{"num_hidden_layers": 15, "hidden_size": 192, "num_attention_heads": 6, "num_key_value_heads": 6, "head_dim": 32, "intermediate_size": 576, "vocab_size": 2048, "hidden_act": "tanh_gelu", "norm": "layernorm", "norm_place": "pre", "norm_eps": 1e-06, "positions": "learned", "qk_norm": false, "attn_scale": 0.177, "bias": "all", "tie_word_embeddings": true, "parallel_block": false, "init": "normal", "init_std_qkv": 0.0188, "init_std_o": 0.00343, "init_std_up": 0.0188, "init_std_down": 0.00343, "optimizer": "muon_variant", "learning_rate": 0.00861, "beta1": 0.95, "weight_decay": 0.014, "lr_head": 0.00903, "warmup_steps": 200, "schedule": "cos", "final_lr_fraction": 0.1, "batch_tokens": 65536, "max_seq_len": 512, "doc_mask": false, "train_tokens": 426500000, "max_steps": 6508, "dataset": "wikipedia_en"}
MLP neurons of a small language model. Each row is named by its layer, matrix (up: input weights) and neuron, and shows model dimensions 16-143. Each number is 50 + 12 x the weight over its row's rms, rounded and kept within 0 to 99.
After each neuron's rows, "fires after" lists the tokens most often just before its 100 highest values on Wikipedia text that the model never trained on. A number after a token or word is its count.

L8.up532:41 46 39 50 49 44 47 48 42 67 50 52 26 71 78 58 60 52 65 67 31 56 57 42 54 67 45 49 26 49 32 39 51 46 39 41 49 37 48 44 34 35 24 51 77 43 41 53 62 46 43 54 42 53 33 40 58 59 57 62 46 37 27 73 40 56 53 57 49 20 69 29 47 53 58 71 55 52 29 44 14 44 48 49 49 46 58 40 56 44 53 55 35 35 29 49 47 54 51 52 42 45 37 43 58 49 66 47 57 48 50 45 74 29 59 53 49 21 51 73 58 48 44 67 52 49 49 40
fires after: " v" 20, " N" 13, " V" 11, " " 10, " D" 9, " R" 7

L10.up138:42 35 59 48 49 57 42 38 53 40 86 53 32 50 43 40 48 50 84 72 46 46 50 53 58 52 40 53 67 69 47 41 52 42 33 58 52 70 37 67 79 52 49 42 48 36 42 47 35 32 39 55 44 64 50 56 59 56 46 66 32 49 71 51 48 55 41 56 53 58 51 29 47 62 65 42 53 55 66 41 63 29 54 59 59 58 49 26 62 45 67 43 67 39 23 45 49 28 32 58 18 44 64 44 53 47 51 34 39 55 38 57 62 58 63 51 37 30 44 60 51 37 40 49 49 65 34 54
fires after: "i" 22, "a" 10, " Ang" 10, "in" 9, "ic" 6, "inc" 6

L12.up350:44 59 76 52 31 40 73 56 40 68 52 48 77 49 58 56 43 62 44 43 42 64 29 40 71 57 66 38 50 42 34 34 46 21 45 41 51 70 39 36 40 43 65 46 57 45 33 56 67 64 46 29 50 59 28 63 60 52 65 44 49 60 46 31 18 43 74 71 52 56 39 47 55 58 42 80 59 47 55 59 46 35 70 47 49 42 58 35 66 39 56 37 50 53 49 51 69 43 50 40 49 40 43 63 62 50 38 44 53 55 48 47 37 71 38 42 48 45 42 34 60 55 42 53 51 58 47 69
fires after: "\n" 21, "0" 15, " S" 5, " d" 5, " bec" 5, " " 4

L4.up185:56 35 66 58 49 35 53 56 25 50 58 23 45 78 64 46 53 40 41 61 38 63 25 56 46 34 48 36 15 36 27 53 66 51 49 38 53 68 51 31 59 57 53 33 25 55 50 44 57 64 51 59 58 49 41 55 28 43 49 43 60 64 51 55 66 44 32 43 50 46 69 57 49 47 65 58 63 38 44 47 68 68 56 45 39 67 36 40 49 33 47 46 32 50 44 48 61 39 70 53 49 33 45 52 46 45 48 54 44 27 59 42 47 39 62 65 46 38 55 59 48 59 48 46 55 64 51 62
fires after: " R" 34, " L" 14, " M" 13, " Mar" 7, " r" 6, " l" 5

L6.up174:62 49 45 53 39 38 55 37 54 70 52 49 38 36 51 51 68 48 59 55 64 48 43 38 54 62 55 70 40 40 42 67 66 70 24 59 51 62 25 59 43 25 41 43 53 29 49 41 43 36 20 49 65 33 61 49 66 58 40 66 55 47 52 29 40 33 27 58 69 49 46 63 43 56 63 39 62 58 56 63 40 51 60 69 63 47 46 59 75 58 52 66 55 43 45 52 53 40 49 58 38 25 45 53 61 54 52 63 43 54 36 33 55 45 39 54 44 40 40 42 29 51 28 66 63 53 77 46
fires after: "a" 19, "i" 19, "e" 5, "au" 5, "o" 5, "ie" 4

L7.up167:54 55 44 71 60 57 45 61 70 39 51 52 39 38 70 23 35 61 45 64 50 60 39 52 49 54 32 54 16 50 53 29 34 52 47 56 45 36 72 53 58 48 48 66 62 62 47 41 30 66 74 45 33 60 69 48 39 47 68 46 54 38 39 42 18 46 57 41 69 46 46 43 52 75 47 44 50 61 51 56 52 42 56 68 64 54 40 45 57 48 56 42 25 35 66 50 45 54 54 32 48 50 48 42 31 65 40 69 56 31 42 57 38 48 50 41 44 51 38 59 42 55 52 47 64 70 37 40
fires after: " met" 21, " a" 10, "%" 9, " A" 6, "ad" 5, " high" 4

L5.up265:38 55 34 53 60 49 35 49 26 66 48 60 59 58 50 47 64 48 52 72 28 54 41 54 45 69 30 63 85 71 49 53 38 53 52 64 75 53 51 48 59 45 40 72 51 55 59 42 47 50 40 57 63 31 44 69 56 20 39 52 46 20 26 41 79 69 49 44 40 40 67 44 60 44 54 27 54 54 46 39 69 46 53 56 53 62 56 74 37 48 47 24 31 71 44 45 37 37 59 44 57 55 48 46 54 54 43 51 41 43 47 59 33 47 53 66 47 41 39 69 36 50 57 43 52 57 56 60
fires after: "F" 12, " att" 12, " w" 11, " t" 8, " W" 8

L10.up442:47 33 47 38 49 45 37 42 70 53 62 60 21 54 61 43 32 59 53 74 51 46 28 33 46 36 56 41 49 59 52 57 33 45 58 55 49 47 52 42 53 33 52 42 58 50 44 52 47 48 72 46 50 27 30 60 67 43 55 74 51 78 34 44 44 38 52 55 50 58 41 79 55 66 49 46 82 27 47 61 64 46 51 41 52 46 71 54 46 56 68 42 34 46 51 49 44 47 54 43 45 49 52 54 76 68 41 59 38 51 52 36 56 82 43 65 33 40 32 64 44 19 49 31 31 74 53 46
fires after: "0" 65, "9" 29

L7.up204:37 55 49 41 46 47 70 38 50 39 64 59 61 46 45 50 48 62 66 50 60 59 68 48 46 39 44 53 61 73 82 59 45 29 47 51 73 55 53 24 39 60 46 39 60 50 41 33 61 60 55 44 52 66 40 58 32 28 40 32 50 67 68 48 40 59 65 33 73 69 57 40 56 40 50 58 59 58 59 66 60 26 48 60 46 55 50 55 59 57 52 51 63 52 49 68 42 57 39 49 37 30 52 55 42 39 54 61 38 63 47 44 41 58 63 32 64 31 37 65 51 54 40 57 45 44 41 34
fires after: " in" 20, " In" 15, " inc" 10, "c" 7, "In" 5, " acc" 5

L12.up17:49 61 54 54 66 49 44 46 52 60 71 67 46 64 53 31 72 26 27 67 71 34 52 30 63 46 60 56 52 65 41 43 48 55 61 39 71 48 83 37 45 45 51 47 46 55 50 49 46 50 57 39 70 56 44 47 48 37 50 58 61 54 41 47 41 47 43 51 38 69 69 55 43 65 39 58 76 28 50 50 69 40 39 37 67 53 59 47 42 57 40 40 31 45 44 39 55 39 41 44 79 49 41 59 45 60 51 44 36 47 45 44 54 56 67 63 56 43 47 59 51 27 52 63 30 55 39 50
fires after: "9" 51, "===" 6, "\n" 5, " |" 4

L10.up16:60 46 68 38 56 39 29 67 42 29 65 40 57 22 70 60 48 62 33 45 52 38 28 43 55 48 58 47 72 69 42 41 64 51 62 67 50 53 59 59 59 46 61 32 66 44 51 53 66 69 58 43 23 50 32 56 62 49 37 32 40 60 55 56 35 58 49 44 60 51 50 41 44 39 44 58 55 65 58 58 55 50 49 52 62 61 55 37 41 54 45 51 56 62 58 45 52 47 32 51 53 36 68 45 45 65 65 65 55 39 40 44 36 41 48 75 58 58 48 21 47 50 46 40 45 48 41 53
fires after: "amp" 16, "ab" 15, "eb" 11, "ap" 7, "amb" 6

L8.up559:47 63 56 64 49 51 68 51 48 34 70 58 56 71 51 46 65 65 50 56 51 56 51 71 28 36 42 32 62 30 58 56 42 65 34 58 67 39 53 43 24 59 45 36 42 52 31 63 46 63 49 35 39 39 49 53 45 44 41 42 68 43 37 45 37 59 59 43 58 51 43 63 49 44 53 41 62 38 30 55 45 28 62 58 43 59 68 50 31 63 69 67 53 51 51 72 46 67 50 51 83 60 56 66 61 60 48 44 57 67 52 65 60 47 44 35 47 47 40 56 40 50 47 64 35 41 73 26
fires after: " s" 21, " o" 15, " n" 11, " w" 8, " W" 5, "he" 4

L8.up263:52 54 36 15 40 28 47 56 38 53 56 51 59 35 56 30 75 52 28 56 45 58 65 50 16 59 44 67 47 67 59 36 50 48 48 68 74 67 40 29 73 32 58 60 59 46 59 77 44 42 43 36 42 65 49 45 40 39 48 29 53 56 43 59 40 85 36 41 38 51 59 51 54 54 48 78 34 61 33 51 47 49 54 47 42 42 51 52 60 58 52 39 69 61 42 50 46 60 65 54 54 40 45 48 65 55 57 39 56 65 47 56 49 60 74 42 62 66 33 54 48 44 56 54 35 35 61 50
fires after: "c" 17, "cc" 10, " acc" 8, " per" 7, "res" 6, " p" 6

L4.up326:62 70 59 38 84 48 56 46 39 48 45 46 53 47 47 46 41 44 44 74 77 58 40 50 57 37 49 46 24 49 39 48 60 34 62 38 62 70 51 37 49 57 41 48 46 38 40 58 61 65 55 49 56 64 38 61 54 32 49 31 41 71 41 52 57 52 51 45 68 65 54 43 42 56 48 52 49 57 36 46 46 51 32 69 69 57 60 49 74 42 42 46 60 76 35 58 12 46 63 45 51 69 38 44 53 51 67 74 48 41 62 52 37 56 60 38 42 42 78 66 45 39 62 56 75 54 75 42
fires after: " C" 27, " M" 19, " V" 19, " R" 9

L4.up368:41 31 45 61 52 52 46 58 46 39 37 58 82 40 51 55 29 66 47 42 53 71 55 30 47 46 51 56 43 45 45 52 45 31 43 28 73 49 74 54 62 57 48 54 61 23 47 39 61 46 28 41 43 39 48 61 40 40 60 67 40 61 75 45 30 52 38 63 64 41 51 37 52 58 46 48 58 55 55 45 48 53 56 71 42 72 40 45 48 29 57 59 50 37 41 52 64 49 58 59 64 50 52 54 53 26 65 46 57 47 53 48 36 37 56 44 49 46 44 58 53 71 67 65 39 54 58 36
fires after: " D" 16, " T" 12, " st" 11, " sc" 10, " r" 10, " d" 5

L8.up396:58 60 50 36 37 62 42 58 43 35 55 37 39 31 43 48 31 50 61 59 30 48 54 34 67 36 69 36 56 48 66 22 57 43 48 27 51 69 32 41 76 54 39 55 65 27 61 44 42 52 21 49 31 64 41 56 42 63 77 56 66 49 66 41 43 45 60 62 48 53 44 41 59 41 49 46 67 53 56 31 43 31 71 60 50 44 53 56 48 43 41 58 41 35 42 49 57 44 66 46 51 42 60 53 53 63 45 46 64 43 67 45 39 46 53 67 54 51 48 54 52 50 58 71 56 50 40 63
fires after: " U" 39, " ch" 10, " dr" 6, " I" 4

L8.up319:54 54 45 52 66 38 65 67 58 65 75 58 46 61 62 46 44 53 68 55 47 49 38 46 46 55 35 48 45 53 67 32 66 52 28 48 58 58 38 46 28 42 55 45 34 35 29 64 40 37 51 26 42 68 60 44 34 38 33 56 29 47 39 47 45 45 53 74 46 46 35 52 62 39 63 37 40 47 39 54 39 66 50 74 56 34 48 63 60 49 52 41 26 37 38 59 48 51 63 50 35 66 55 50 35 61 40 56 46 74 58 60 74 33 51 43 48 36 65 67 54 59 46 53 59 42 53 49
fires after: " V" 24, " v" 11, " Gr" 8, "v" 6, " J" 5

L6.up109:66 47 45 71 36 50 69 47 44 49 48 63 74 60 58 45 51 32 38 64 50 45 33 50 63 47 55 39 27 49 54 40 47 49 39 47 41 72 35 43 55 67 31 49 39 36 57 58 63 44 44 47 55 47 44 51 41 42 43 65 49 55 65 54 53 41 57 69 63 60 61 48 42 61 70 31 40 62 45 28 40 47 73 63 39 23 40 38 72 35 55 32 65 61 53 63 55 26 75 38 48 42 39 44 47 57 52 54 59 63 47 42 25 33 63 74 46 54 54 70 74 59 30 50 44 61 75 50
fires after: " R" 17, " ed" 12, "ed" 11, " Med" 11, " r" 6, " M" 5

L5.up32:60 60 51 48 57 38 68 62 45 54 77 53 50 55 48 47 66 26 69 38 44 55 60 53 49 31 34 54 62 53 51 45 51 51 55 37 60 44 60 45 26 64 32 47 43 42 65 56 65 49 56 55 52 28 52 42 50 41 54 49 40 51 45 55 54 41 44 70 62 53 49 40 36 63 45 28 51 50 47 39 32 56 32 66 58 44 60 56 35 81 45 56 44 46 58 50 58 58 53 41 70 57 38 31 38 31 32 28 58 74 45 55 27 52 31 58 68 45 40 22 45 39 45 66 53 44 43 40
fires after: " W" 18, " w" 17, " Le" 12, "o" 8, " re" 4, " K" 4

L6.up410:41 40 34 67 36 67 69 60 52 36 44 48 69 52 60 71 40 50 59 52 41 57 65 44 40 62 48 63 51 22 33 44 53 48 34 90 50 42 53 59 59 43 42 65 53 33 56 75 37 46 48 47 52 63 71 56 44 44 81 29 48 45 40 50 28 45 57 57 67 37 69 31 39 37 45 41 58 62 57 30 45 51 43 56 50 42 29 45 68 55 72 51 69 49 49 51 37 46 47 46 58 59 56 40 37 40 61 62 49 21 38 51 27 54 49 60 61 61 37 47 53 48 41 45 45 44 48 57
fires after: " on" 27, " st" 16, " d" 11, " On" 7, "On" 6

L4.up122:35 54 33 55 41 40 50 47 43 28 61 41 62 30 43 67 64 67 51 53 55 23 46 40 56 60 36 35 62 45 44 55 41 84 47 60 39 59 13 44 42 75 51 38 54 64 41 56 59 54 44 70 50 69 37 60 37 39 55 50 51 54 32 55 58 53 60 44 55 55 49 42 35 48 41 54 49 55 27 57 52 46 46 52 45 30 47 56 33 65 37 54 49 42 60 58 35 52 56 55 76 58 39 55 53 33 60 59 53 65 46 48 57 58 58 74 62 39 40 51 36 53 62 47 37 47 38 52
fires after: " cons" 22, " s" 11, " are" 8, "embers" 6, "ies" 6

L7.up33:60 56 34 71 68 50 59 57 75 60 55 44 51 55 44 37 42 33 69 52 49 56 40 36 60 29 46 35 70 49 47 45 20 51 62 67 38 27 51 71 52 60 47 62 60 42 35 77 51 58 77 37 21 51 66 56 35 31 51 27 74 58 47 61 44 53 43 66 62 35 60 41 34 54 43 38 72 49 65 40 44 45 62 48 46 44 30 58 56 34 45 71 53 54 50 53 59 42 34 62 45 48 47 59 50 45 38 40 44 54 44 39 55 52 55 52 23 67 56 42 50 59 33 41 33 58 51 56
fires after: " on" 29, "re" 9, "On" 6, " On" 4, "A" 4